From a checkpoint of a small transformer trained on Wikipedia.
Size: width 160, 3.75M parameters.
Architecture: rotary positions, no biases in attention or MLP.
Training: a variant of Adam for these matrices, 7789 steps.
MLP neurons of a small language model. Each row is named by its layer, matrix (down: output weights) and neuron, and shows model dimensions 16-143. Each number is 128 + 32 x the weight over its row's rms, rounded and kept within 0 to 255. Numbers have three digits each. A neuron's up and down rows have the sign that makes its largest values positive.
Before each neuron's rows, "fires before" lists the tokens most often just after its 100 highest values on Wikipedia text that the model never trained on. A number after a token or word is its count.

fires before: "| " 20, "|---|---" 15, "p" 10, "el " 7
L7.down80:105123139139185113255149108191168136134169144171157088165151165143109142143117123133118134063052178155116135115109099169106113139124122122143001102152159173157133162085191178116225103166129140118123104153121134152119093134103124104098154162121098101162127151137123172136098158144167129154093122127142134163160112158135108122129130145084066168135120156109144096153046137123105160151089

fires before: "re" 12, "ere " 12, "r" 10, "is " 9, "en " 9, "em" 9
L2.down31:052081128169169101117115137155143105117132060105141136106110111111112136137147079130081133052129175075099146123141113165169164125139112154135126083176115108068144180164124086160155132156147120110121156148164113150152164143106156124156146122095160132100148130067104085102125177113131092176106115191166150085125090183067147131131167107085186121125090152187140214085121063141087160084126

fires before: " " 36, "- " 15, "| " 8, "v" 4
L4.down60:088107109104161107130179120083149221091118143138141133135140094141171133109146119166138095152054135149155144151042124133127094153115160115167120162128211121089138085163133160091117101110104110131143139130119130180187100052112100108125182119152165102092119005169104186114102117140137111142161155073146180132174152170157150069186172096080128135153133106115139128118147161158134141081146

fires before: "| " 29, "was " 10, "is " 8, "pl" 4
L4.down86:102173135115100097046122097111153153207132121103123119119119141126102064132141185075112154180148078134120132130128144154207241123116082135090141124140122198148119141106131108136191122176177106113122151198151096119196107167163133136106120116130122131123152149122109118127144111098138110109132099134062178160135102150181167127121122128131114123140115125191110130098151153131120127189101

fires before: "th" 28, "d" 9, "201" 7, "2" 6, "200" 6, "re" 6
L4.down136:119102099128115165148099128071110137115159097189126129099169156143141114143139127120152126117083183118173024145130122163059107115127096114133139139131097098064106139126196083157107107140143107147115144133147146173107138139104150152084175114165131109218101108135123160201135147095088144117104091149119087118125130181153123128137151123076178087150122186176165165127120142118133134110123

fires before: "\n\n" 47, "\n" 26, "0" 6, "\" " 4
L5.down114:126147148136065148185122158136128112108141104168138115090118211117086098132086115151118121126033140180120159125162118138137167076141142091155171135178110139129159120108194103078127116062132129109156121146126184098080165151169128100108135117067137146076094181129146077075140179122109163148125106106174149111231171139097135101165153128091156193126128120137119095098113183084141149128104

fires before: "w" 11, "y" 11, "ak" 9, "o" 7, "og" 7, "our" 5
L3.down133:130111136115088126176121098147142083116088130187139096089158155159130139095139128092136159120033205140114175084122148134130145138112124134160130121169167119120118105114177060093144146058110103125199083127121181136141162078111123068130140151102106147184107108122111128045136153156143170089120099120116101083115113189111122163093167109104148151146157090100193143115135153150132138070113

fires before: "2" 16, "1" 16, "201" 13, "19" 13, "3" 9
L8.down164:137090066130100159150129189146126124110196141179088130120157081108134148115090146133092151132116145127071137098132121174106129153107111110158134081171118131135111172093152083112144118120172094098155079133056146202123087061150122094070083128129105155128122148130094103170221190091150181134090141133097086118150140207151081126127166114141104156082146132144141100162145149125121112086102

fires before: "ic" 26, "y " 14, "al" 10, "on" 8, "at" 7, "ation " 5
L2.down144:172159120173127113122116156119075072166136108107170143180130107081163150166106114153107162089093153164139083073152096155117189097139120131106105123175166138143194114195152065101158161120129153144110056113136072082121169154153088137067100160120122124127101120182106144142161081063086155116155122120085150101126141161179109088109158078156101149105079072128168119176117111160113130136100

fires before: "ing " 37, "r" 14, "op" 8
L8.down162:100161086133148111206062096113104122125112149128160108153146137142153138111119097111189167082000189118089150136124165112186150070146210138143114124107161114114152140119170165143135061082103151076143152115105111133161136152111118116118129135090110164131168123133154139155136082164151119135119115163140157116096143120177136134144158161106117169149114145050136072154127121144144141083116

fires before: "d" 20, "g" 19, "t" 9, "n" 8, "th" 4
L7.down143:123127095144170156130122136203119115097134126140168126146148109193126127127134163148132190121182170174203089071109190094076152137109110147146109130136143096118095093093112135122151044102093128109122143155179156180148128053138146120125165087159134160125130163136132161122146114124137129139075146127177150157141117135098107107118136108018110137100179173065120160133106064149162152094080

fires before: "| " 28, "- " 21, "se" 4
L4.down179:169058125122160132162143147135150105125143129167139128138072173150149198105144151199072132165166152081109121181113097163202097106157103135128091160126165108176135139192118124113147132107126181116116103125102163145111129113105121102131146121172062140133159106180121127101089095076094156115150184132124149110147081059137162129137148126118121194121162103146083153142136098127114159080076

fires before: " " 36, "C" 10, "E" 8, "D" 7, "P" 6, "S" 6
L2.down37:136140156133098196154104144191122105132061130151161110165159121148131170201093145150116115114188085096149083126149149131116115159132117129125102073110199155130151162159108131152097118154143113187146113091189123107174117117172137160125141124163097107145117178131062113138148089189143151165127085176115129121208122138104115117117147075082114116090111125085130147160126190105119123075143

fires before: "\n\n" 27, "of " 17, "1" 11, "19" 6, "2" 5, "| " 4
L4.down90:162102094168170104074116092134128124138162143159083123100098081111138157086068090099190128100026082133146119154073160103099118183104151173156170176107181135167107194129146148142140160182142137183147120152135133119141105144152145122080113095114144096150158095136146140086127150120157176156153120138121134098134115146112154096121153139137116112072122136156060029151098096136163050150156

fires before: "- " 42, "| " 15, " " 7, "The " 4
L4.down99:089157089126107110131090125137114137144150082116159203152163146119172130106158143147104150101096138117154206169120114147160183079128111108156131169131142070144114151108106124137085068116131125078078175131187122175133165119124117128096151099167160192104174127161081124142129149118103086152132142129138140138129105102160144132192124195111157071187188131169135156118142128192116168132089

fires before: "- " 98
L6.down67:087123149112135185204111139184140146147113100131180151136151184129173119101141078166121162104011148157139125140108148122124136091137134117186150166166151110072149117128166198138162180104119114098118166176157150102101143086125135154151132162165055182196148115134136115146134152140102091091126120127137079096140088138179115111182167132134145147146143120179105138157137181196132104155081

fires before: " " 23, "por" 15, "re" 7, "er" 5
L2.down150:091144118126144157239108176107065106111107155143126127188105110126099121120121139134040135101000175115112115131146112125154107091151133101126105117165164088132130119084131117134124161108136122117202131115121171187154134114218074142100121153091105116115140154169136149161080139157120163124085127138131088112107146145118181121101122129101141188140145068145142167137117151135109149108148

fires before: "| " 30, "the " 11, "|---|---" 10, "M" 6, "pl" 4
L6.down184:134111104139150204144145107105087075114100165092137142080137113097146119105185131086114117107076175084076098065164068131144097098152117092121093144152154098189168141119145118109088162108106141142144142121115145187147131129083119116118105161109146119121144138073145171109065070074088114135137132125170163142122108190113084116105139126158167171094136156124062155151176101093130170150089

fires before: "| " 44, "–" 17, ": " 12, ". " 11, "W" 5
L8.down26:164101133099122145152119142125078112146140135109146126152112137157125129165212113122126123116139107102100114107107119140093096108122170136133095140120072144177113070078165212126172104129047089102153128119147146090163082119129148121102139149107136059136158174152086111133101215193091119107116193112162137063130110118127094173100102123131156163110063170148168138191119128089098152168163

fires before: "| " 26, "C" 12, "R" 6, "P" 6
L3.down128:137110091147163140143143159135149174132134101140080144118127158131120145102121104172106116146138167128107070143107144114098145207151159095161115062124105136109131100121169119115108106138140131149187122138205126138142136107145161111188173111079139057146074085134120107156107120102116142129138132052145166074187160112130119133083171112119109174092110093129153217156148172110062115135105

fires before: "s " 42, ", " 9, " " 7
L3.down55:124092132135118109164168182108177111099134108141113139195159124111126148100129097071147101142148128185128146172145128142092152104150109098150160155122103102079126087081199177133130142096126141116102117172110127127160089113099178132138113103143140079199173116146117124116147134180144106153116107173094158050148064125127136130126116135119102133210158198065139150189148097147145110169162

fires before: "| " 75, "the " 4, "The " 4
L4.down149:132076108139099169189142221092075098127145116167129139125104128124105075157100101069137069116013094085136127116118131093106111108105164114117128111104119140153138143102153255148076139129152175111135140101110135138052081192177124156199111083116128098132148156094136101136131132113133108116116184113088125111152127161123084131088116114142125152122133117112119148108098153130102087095138

fires before: "| " 97
L6.down49:123118071134113103119157131105115106106100203136109089152119164149142130123171097090124122119087072116100085130122089095176178082142188087089153152129079151150125155119069126155081104122113117142119152142086085096135133202148125158173149168067195111126163179127145105165095082101136105065095188113110167134093149125096146149118102119166161133123096085128111177138115147061108114139185

fires before: " " 16, "is" 11, "t" 11, "pl" 8, "B" 7, "| " 7
L6.down52:085147130093104057168055167135149104114144121148136120126090184128117160147193128083126158083059111145104086114188104135104106148143108138101148127120152131084103079106124179140057168130099135073111112129138194155087151110181099140191166157137048127159148108122127112129135115117090149138105078149109190124150124147181165127087115111096136088158144139109158092099177106187159100094134

fires before: "|---|---" 20, "|" 14, "|---" 6, "p" 5, "e " 5, "b" 5
L2.down102:095085134118133116255113116153143104128174125105136146124152138130091060170175134079075157109026183139112131172128092140066135073170183124124108108092143069158088141111154110128135135179166142136114125131150179151184120124152148104062163107085165114154102114140185167192115107156120096090121119119117118169121184086100079079153142120119083158162125133149084101116117133168119127117116

fires before: "|---|---" 24, "|" 16, "is" 13, "|---" 8, "e " 8, "il" 6
L2.down162:114099155095175104176118172006108139180114097162142156167088118080104139169119142169220094170084133113090141133087121151135156103163155101100121152121121177096131085096152079121102128117115165089143085131147135116101112102137077170124111116165030131155106111121112140122107151169119172134131092160166143122140088151090094111096084128095134096120142108119138200125168194116133116140145

fires before: "h " 25, "h" 14, "e " 11, "e" 4, "al" 4
L6.down109:147183070132195085194126144161148083152111096160155147135153121155140152139120158080089192155108161107125172114107078128151142105119164126211129103166165168172121090129072122108141112158131132097091105061237144152172128094122108095111091118134096119139145091144099050192088204125135106164153127138083141101151157153141168128086128107099124109147107109135109180170117110120115096163118

fires before: "| " 20, "C" 10, "{" 7, "S" 5, "19" 4, "Ch" 4
L5.down158:084114122176154189176119136103152142143150180176108087108149088144102123146172045086115106165129173122160086152152163137149181149122125071126161114121101142101119132135119168131131106133098165122077146129165135067079116093128125163157071089097071096138085189172115102082119104116104157099183095100129112161107051138147157155148088156055137124151102135148127189131103163150053093106154

fires before: "| " 30, "|" 15, "to " 6, "2" 4
L5.down69:148103116181143127155130097113133155112119114092091148127140096151062104117084108105145135174083125127106154094132123119163157154112150146103104084119136127140155129114161135154118097152110144171115167182144116130155112123094107166133102131154097145136179105069119116133116163127163103087143147120177109188079212145131111112169127112069088068194108118167164155027100127150146118166055

fires before: "is " 17, "of " 16, "was " 13, "h" 10, "con" 5
L7.down10:100128050101146143141204111156117087118156207055142110158156156123159139131173096146126158100073098156121117125106141163083164121135149108143183147122137135142165132114134135128139140113091117101085138073122114083106145139191109117169142142091141124107102090143111116129123072097153144112120120111110092095122159135102175067070147127150136158091165120071114178167193068094140096081166

fires before: "\n" 60, "\n\n" 34
L7.down18:086096117151114122049119134135105152175112099177099121097129140134153158114130117201094104100158131085161072143090156139060191117093151112107157099130081114100102138150149100115150192104169122119163121102121164124143128142121146098123159105190200108114087120132152109126147075125183106116049164121136166193151123171094144173122201148141073164122149119121141179091142112106136142123120

fires before: "ich " 44, "o " 24, "ere " 10, "il" 8, "en " 6
L2.down149:116147130150114153148109159162180113127141070113153153077117158120135136105159154173084127121121173165109145038108109179103141106115191110126060155159064120142152155143084114141103073114135121124189131148155125078152134089145144102110174198133105213116139073134096161101060103099124176084113097133153177180129172131123142104079131090093163145098086132115127118082106134072090129114082

fires before: "| " 29, "m" 13, "v" 7, "t " 6, "f" 6
L8.down13:163133096110140224116123129172174099106138105134202128156093144152115160116143148143143128103076165193080126146120158147082118091126150095184145101123116166131159135156151138166123091106147140103109123100145130064163109122138156157044164105135100122147103177151135139159123131121159127113171097120087067101200124104073099107184099125176117175130130205158122114107168163123137143157090

fires before: "\n\n" 69, "\n" 8, "\"" 6, "The " 5
L3.down101:103121118176104155175101119095116109112129089109127118063126172111075094160062135133145132146000111123131134129131116131151175096136147120134126139146180125130079157117136180143145075055114136114110127145159165049091119152151122090138104117132047140072117208143123106164151149141169152132133121138098080126157127160128145119126081175131149147105121096138116051072119152112149141134122

fires before: "- " 88, " " 4
L3.down73:138045176105138120255139116150184095147118122195110120117168138150121078134115086141096103079054074119102127101100092112094099108125169074100150115160115146147137152169135226147107189088171125112129168131070131127126127138157079118118139220107160102124090145103144128160103095124089131133103154113065129118076143133169120147133160117165112155116156116136135111111093128125113127177148

fires before: "| " 27, "u" 19, "ar" 6, " " 4, "R" 4
L2.down152:168148118024198090155161107100078099106131125144136122132197109109088139125145140137154213116116104163138116147134163177164168138166052148147143151141163136113141141158114114086095129170094162087124101111115153138145099156078183141122096058119102062124183107140120142083095172144053147166128131138144126106149110126153121148110109167121061196186088168134100158189107114185168139174091

fires before: "ing " 37, "is" 11, "iv" 7, "pl" 5
L6.down172:071135128128149111087116149127105148125152073068155113145099167150110166091195103119163129148077200180088169157143167092107060107171181133162116047207135116159081092134064146138125138115090116137127143122181135107112154138110150120127131137076085141121104172098066156136177157083141096130117110062111203087115174101139172149070129107144090092179124132114113126118116186161116153098158

fires before: "ing " 20, "is" 15, "oc" 6, "af" 6, "ol" 6
L6.down75:067138082150185115140126116071076120097113098122130089078111100122100158147100128124148127159063131097137124069139148161088115107127097167127112079224124100143123172165140128139147104109095129137123117151131170131098199085144127142151094091114140154154138115112074168109113118143156128155163105104128160128140201106056150125130150112131150118149142163127028148132156096090077174108085

fires before: "\n" 63, "\n\n" 34
L4.down82:118100149138043162067140128154116181096139068161155159167098073096106109113099141103118143150121161102146080134116137136131136130048109115058103108170063200100106115178104102134135124206158063101111144104132105166062132118140103086119133140146175106137128146135162088129170122121075152153139105108173135092126176158136148156102168118110084107097124073106067098108115160106075117113112

fires before: "| " 51, ": " 16, "|" 4
L7.down74:105074108100147104080123114145147153114120116160134106186159160135168115073134106097110067140167150169133136065112107107149096130137176149091144116125136098108088088112093041141139078065109106126141088150119153146137167132142149102124161138085149135140105047111110126152162069104112123153145125120133130122118140083129159126016129121052117101162152117119119178133101133158130174124119

fires before: "| " 66, ": " 8, "p" 4, ". " 4
L7.down48:123108125126157146088088134143117112109151142146155134215150126171112079122132051101119153151204141089094140178083127138115118134163136114083135221144136117129100130127105110143132115067151129145117133099169120120174077117169119058113103095156136127146162053163131102140108118185133052128133089136125165130163110127130103097153032144127177057129150118138114123175152085091099068141122

fires before: "| " 52, " " 6, "W" 4, "m" 4
L6.down13:147169194075128105143144133123114099170112141167106109094101172122086171133113153113108109137154073058140148099145108185122139156152068134111073136176078129114095107113152108119108131134091099105190151131122156097113128094067080128180097116138138176196136202128155061144061166132127110099165145139115071168084130115108104157190154154092118149177126118174174157165121057165118101163129

fires before: " " 20, ", " 15, "s " 7, "al" 7, "p" 5
L2.down176:171144154161137132061127146177141108100160114095158127146114137145135150080123210127146106091104129161191111126091162185110098175120134162140158127143144130185172131118085095103129104073159182097119131106123106099142124151115098096097170109139153139120098159203091131129150167151063152110120146098151158096144084067141081114143160059029089087137153167123126165109145148112076137157107

fires before: " " 25, "E" 10, "C" 9, "P" 7, "D" 5, "S" 5
L7.down102:105107072149061119142124191143147164119133114180185158089118145134159125102181096165095144165070152094174153110143145045169128116124085133112168109131103098134078166112120201163131109096104176094119143113175190124122189079152060147140088148185090178124141182101126166123103138097131125217136117123110104117136167110142134111133139135162124092134103160096065203102161140114135123129161

fires before: "s " 38, ". " 14, ", " 12, "\n\n" 11
L4.down42:104150132147175155013163109154121152126110123137131103134140112096206155105091109149088100151079151077182149080065131056063184161093117094114074122163124170169154145124092100096173124148152064152169173132112121186064139169149130098127123115117180141108110125080135092145139154103149125158134147103150146051130126110114103168113125124117077165147140100173114111123136108104103129133163

fires before: "ec" 25, "ent " 9, "or" 8, "e" 7, "on" 6, "li" 6
L2.down23:106144173144067127100110119105135111144154117155124153069087077176183114150135221109111159114157189144147134156122153126139154111161176091115143186171145158163113105126170133093147094096136117139127108117079113048137086074110149158116115161205123119158084168114203138096082155173147142083112114089132144156145182100166161127101096160199103095145101102145106127118095129122159154106090

fires before: "| " 43, "C" 4, "|" 4
L3.down22:166092208180100082137134089160110177128145147160146123051110129154121091079113131165114109093080119127073131181145139117140156114129145134093092088141096099094135143115091101076141133176183084152116159127096105189119134142135113156131127123129245121077138100099101112170150159132159142098170116092080132139130118137121082136153082049151149125137135128163147162112151140143104112135175

fires before: "- " 99
L3.down35:094190173120107128138151125156113145112105108122111084103095129096128115130176171088184204093099100116123161069172111180096092177133136112094163179132153167129145108108108143115087146115114086122142145098116156124128106078144142167193177156087065208188145128079128138123179108159127128140088092137103159083134133107151151142121141171108091111182146149105106116158139160204103111166123

fires before: "rec" 18, "f" 18, "v" 15, "st" 13, "d " 11, "str" 10
L2.down179:095124101113078168111177158166149187143149077136128085144149093101085109142124121118108155146173132141128094115173108137141124095198186076144136101143179104129123087137188068135067096111169184065163141094068081189093091094124156174146101094112086133144127119131161142076079100150113145120070133113111122145139066102117083098076139124180094147098127172128103154109099219133136125174071

fires before: "| " 53, " " 25
L3.down167:103191060103092100044139112106143160081099147108079068129171121116154135123183150129138155113138155190129105144138126158173143104145187155151105105102148081099111089151161086100107121150091095117127113083168122159166179099135128101146164130156130098131115123123119153123092125102078213103067111155123122137111088105101132126090125084053174168120065145131142133054149193166077160092147

fires before: "ing " 25, "n" 17, "k" 6, "p" 5, "f" 4, "r" 4
L2.down101:173112143149125146142074113137090080046064134103109086187144146138159100122155164140147124112101109125177140160147115111060155078170127128096120137103119112085106107116160066128133097146093144051131140179133145159171148117066100166156154096131129163163176198122165098080146138169189106156147129112137150148138122119181184145135134079093145166126153130101086190135100085117071126132108

fires before: "sh" 15, "was " 10, ", " 9, "w" 6, "h" 6, "s " 6
L2.down181:142145138077157199119092098143153118054107111090079037139112103127179137107147142097103147172108119111126131140192177098067107084152114081159119103078109125123130075104152176149126096075101070161103097118065137137117090171096190171171096112105145127169152099165152118111092109119135149199161095173097115095143077136168086121088143164130174140116103101173062156111161102137107154136128

fires before: "p" 25, "1" 10, "8" 9, " " 9, "5" 8, "pro" 6
L2.down91:149140146162166130052101157095121133133225160143147085118161099156129170108131142073164099149133171117089195159117156128105103120117176133109138127169122135211073131125134113172137176128113134127185123104127182134142114091092117137096166088127100130136120172178033141163130132134115126109125129142165129132145138168158130165138164128168112137120122134167115044091052047121144082160109

fires before: "\n\n" 92
L6.down62:153116095166103167101097123075115125103136144124109107094162209071095062124098115186089102181115140145146179125132143089116151106155137158106144156198116111124122134119137098078132124049134163107136158161139199094075129125113125133124133135135117136119077206158139107153188140129124178132153124106141073102220169148094106059139129097128166167085131126115106076144104133139169184130115

fires before: "t " 24, "t" 16, "ts " 10, "b" 6, "-" 4, "er " 4
L2.down134:167132131128107099090121114125168141100122141098081164123165118179134181120066123168106072193089169141141177123154155116116084170137169109171164161050113133179115163124122138155187108152113134090115164138188149140137103180126141102087153160184149119090120165172124122145200133086125100099112115137165096129085064115126025071081122126175109086137095159087175179141130145136160185077088

fires before: "| " 22, "(" 12, "C" 5, "0 " 4, "." 4, "4" 4
L7.down134:102153141156156146185151155113153129144046107123111121140161182119169175101077081127153147122042159084131133158121170140113112147158113108136130100088144147129139138091146235125137085124089136130131126156178121128148148068134110136114088149074112086113133139081118134144158164152113096126147107149152180115165134144137098169109140104116086190176108089141153047115129127119169118162037

fires before: "\n" 34, "\n\n" 21, "(" 6, "E" 5
L3.down115:158146138113097104120162107172161100104118143131077066134128087146073153134086174135181132159208157175136199140119179140141121147141148135115146120105116168135071140185174107098112167084126111184105121180154081096140086089078160095160121112120137118102167109121143161098135124134145070113144116158123130110074120063135189151143127074109112121083099082202129058134136144119112103135172

fires before: "\n\n" 78, "\n" 7
L7.down152:126094118111152185082126138132122046169175140152183147074100131089126114133160159110043146177110177107118128072173155159105168140120131131127049107195121124173106156092185104130187125155139099112111110096077092101080109115189131142138085158144133173132078183071081077152121122096112102095113161071124116138144133127114126110074104123143145099109116079119075156161099128088095116119140

fires before: "| " 25, "|" 10, "(" 9, "M" 5, "m" 5, "k" 4
L4.down121:086152178096103155125101122121177164111133123149130138076109099103107123140089177118178165127080189096072095157143126132154111130079088176086156134106109218132154151183065120115167134130127062122097126120163045137108141066105139156117092129154166135062128157140136154190199175126106120123141115123184151124129111117159104073085140128122091164086123098145055150095096156087119068178148

fires before: "m " 20, "m" 16, "p" 11, "b" 8, "tic" 6, "t " 6
L8.down127:179143118130143123140127151140117134147109172165170120132147069142106174040145168119174158108092090125128061150114169143122081127134123112119136124076138144116153100122098098081153139226057117110076153104125131140122167081133089089158093110135160140166194110160179111138079126103101122100117120115119075112102156105111136059136158134150153143114171158148069077112179200111121127128139

fires before: "| " 26, "ic " 10, "e" 8, "ic" 8, ": " 7
L7.down170:112198100112085164190099086157172092176108156166162166118104063100101165092075135148093131191061159136085116119138108133175160163131155130060102115121133127115126117159184123093138119105155164113074124160082076097170152066128150105163161073168073087144147112103115111123140101137150153139130127105108194165135120158115169143127136116117127105175132123102120183127071130174109083103084

fires before: "f" 48, "es" 21, "t" 19, "t " 4
L2.down42:132069146094091106108128144098163103120142122108115106113148160163142043176150108154132120112134140125172188186189081148058066130092109150108084100129181123126144121138097118160168141130161149132053106104138125145116082127141086079146172129135174163144113109112171084185149116054160060111117153145105119156154109152161084099148150153088154163159117161108118079120115074130155120158158

fires before: "il" 31, "is" 10, "t" 9, "ub" 6, "ar" 6
L2.down126:160123159095160135186093116159127118087127139130187142089059106168108154177129126134212086116133182165117105116087160154126084113117088151162186191099093109121153121169132122145202094119114160097149158101157146098108155157133127184062137148144078217116133101152167138115144089127090148223113108180158150113163179199163100167147144178188153159141115133115119138138104124119120140125153

fires before: "| " 20, "(" 10, "|" 8, "is " 7, "as " 7
L3.down190:187101154145159109136178103171120143100115127102155162054156103132083104061169182111113114080131132111100103183101152109155127119168075138080095084106120125176170107153158072122089137187133133099114107080087100089134145082136066080073122139133137144101151136097064131065108146155204154109125165105125073064138123134074108080137114125132160189106161096128160112097131097105158137127187

fires before: "\n" 16, "19" 13, "\n\n" 12, "C" 7, "2" 6
L3.down117:149120126107060138079121152150099104149112092085111109141073103072128140080149109103137111115111169150125113149119153087166124151086182130178116183103149081074104124124126147124111116096144146169185159085048116099142136098116152107128145108148152146143140149068076140164179164124155069143109150213151096090113077128140105106145127137080093071109114143117174108138159131131159085125126

fires before: ", " 14, " " 14, "ac" 11, "al" 7, "s " 6, "p" 5
L2.down116:126105140116131103101138085143125140086120086165060145131185100115129171155089086119187107133158094139124114116098092152098103166100133141107133106114146112129141112183117102119117142148193170111152137134135096149154195106106066180101101131125159159102099172122083119160229126123158092135081093166087137168151134045052147162175090125175092160086145109157157050154109095179157098087124

fires before: "\n" 55, "\n\n" 45
L7.down184:146128102147171184215067174116135115133130113120142125103176183075084107114109128174079121179004153176140176071117169137094178105106072138135114141138159120144100139138150081094178074127111125108133153113122130160112139079135101112108133155137133137151118191138150078136136108121118184124106143133141136115185158103083132167127125109135131169120162140126065104068116142117166121146088

fires before: "al " 14, "s " 12, " " 11, ", " 8, "s" 8
L2.down175:177134138165140074153108101153132093145193117157159163119164156224149131103150149093141127125117103186130229136185143132138094089148192151095126105144112158152122125095148101179133084137139138165133112140134127102127119118117141137147109105153162194113089148143128131090057130070146165158130102097088106158084136125152160072155144137136165145081083162145171165190139110173121145152140

fires before: "| " 90, "|" 7
L2.down114:124131088126075154070125116044119200114088099181139144165130146132132176124117121127131135102086119094120141104140114148059128128130159136101119075138162141115139185090133057125151163128124108152109131099136121126141140161113027132080173108117101143123098133121099117083088115216165148114174130139074080124071140176128097112133144191135149148085115113105107106163126126134115109208094

fires before: "| " 19, "- " 15, ": " 6, "on" 5, "s" 5, "al" 5
L7.down14:080127104048111113193111163152129134153146157157132157126103128166084115086087118183132143121091100139086153161120076149150134117157134100145119111153134116153168196177144084149140100152141088101121161101103153097191107115109146106094098106145176144158122193109133187142153138165172150177156061166082096110102144115132099100185087189096123133114073142121155083152123093198084100102109

fires before: "\n\n" 59, "\n" 21, "\" " 6, "\"" 5
L5.down64:135098133155062119122144168115099136108191111162156094099154224094073126137161117157100151130096138158140177120146089116129159119144155111150128116168128143114147114109193064080162128085113152145169124147123159113084142123137133115102136124101111148090099143116140097130157126069123174176140086089145118112200181158117130075154182165102122175100132148145086119131116178105167143126097

fires before: "h " 20, " " 18, "h" 12, "u" 10, ", " 7, "s" 7
L7.down146:146119123112146144143092145166145110151088090134087185071142132126143177128085113139205156118125178137159119108119147098093081115092083122158165131123127107133106136106134153051164140136159123149112101143142157085109103050153131149177166123116126067147126123191130119089132106108124092116157127141166090106165120110165142184125158107120106145062163114088130058125196182126170131164082

fires before: "iv" 14, "en" 11, "o" 9, "ro" 8, "am" 8, "u" 7
L5.down3:114142088199110155169174158135116149146138084130083163149136163075142161103165166121077143104142158092109137146122132115103187127131102096103055180143210118114128113142123107127114130130116128096185114074194123119161122145190086121187137077088044172099084079099129171158097157124125151179175171121121160128096151115121081174123157148114174100137119132078155166142156093123069189134089

fires before: "| " 39, "|" 16, "(" 9
L4.down100:055115152118149188161101087159168133128109156174080122130147072064126180091054118170094127122080092169130112146114118124126123134079071184152188090124119172179195180141117100117117116132121127153113102107160039098131176136128115106136139140120113179116137155163136156141152124092131144097122165165149141168136081165167112113082153170179112167098078132162095180117148175110139131118144

fires before: " " 22, "y " 19, "ar " 6, "y" 5
L2.down118:191147162142197063079148155212132142150134172113135152102135095108140136074113106134148146126243101094147125080150107185159173189141111154145161177130074143137156147109112083097161127168148139122144111119120092146177165104164157102169095140129094171147175139069050152102167081088120103094105127152090116131130123150169126125151114177101112128110144121148110175141103100155172151220135

fires before: "=" 19, "| " 11, "I" 6, "of " 5, "M" 5, "G" 4
L5.down83:076110192118151100155158173103132141123101125166221171125163165132117131082156125180079094091132134069127065160120096120163157129198114154064091118133174124188156145161116113105077096134130119068120133146097171129134139091166145100103143120144133093043070106153106103130176109123125068107106116085104145124168146096137131170114131114105152174138110160109080180171152130162101152187118

fires before: "19" 25, "b" 6, "or" 5, "202" 5, "18" 5, "2" 4
L8.down90:169151152104149169146126150091102134171144111135089115133155166152120123141087129176119076102109118146113098084107084131184104187157095139138141118144134149138125129131128135059174199129098161171064148139119115086102085066081087113133164158117087138105157120133115135113201128137200172104108126137114133128123166167134094114116163142140033108126147169119109124125139115147194159134096

fires before: " " 35, "\n\n" 32
L4.down146:178074086140141116104112141119108081171135139135053142098187138117131120096146162116151139031106137148137126185150128073095091170151125132138087162119121125140156130148121199124079127132126114175148081137127132114154149111099130154163178061120173174117180114148200113173170096085160106177136112141121093174146116108119044119113132109135101136127096149096131151078099107132162139107108

fires before: "\n" 57, "\n\n" 30
L4.down61:090126191091139159196115147155119196105042143121194126149110100111102160100135165076129145104023142083157077144124152090116142104086141121137127121178114157178123137147110067104127143159161031126108120119141103173099201087146165135124175110180141114121128131139131156134184146081120120131108108134094120143143130111142181140092135078142157129127166092117116134097162162117082085138155

fires before: "\n" 52, "\n\n" 43
L6.down141:118100115114126183255093143119123129155091128110152125112177180118049094090107131130085106121000159123144157095099119137112163126096122154109112131114075117144083165143155089096145107123105174155130162168149142108097128092152084091140150125105095125136123152138175097138167095086136206154147151124124111124202129074100131127116137124174111203148134157147077082125077170131141123128142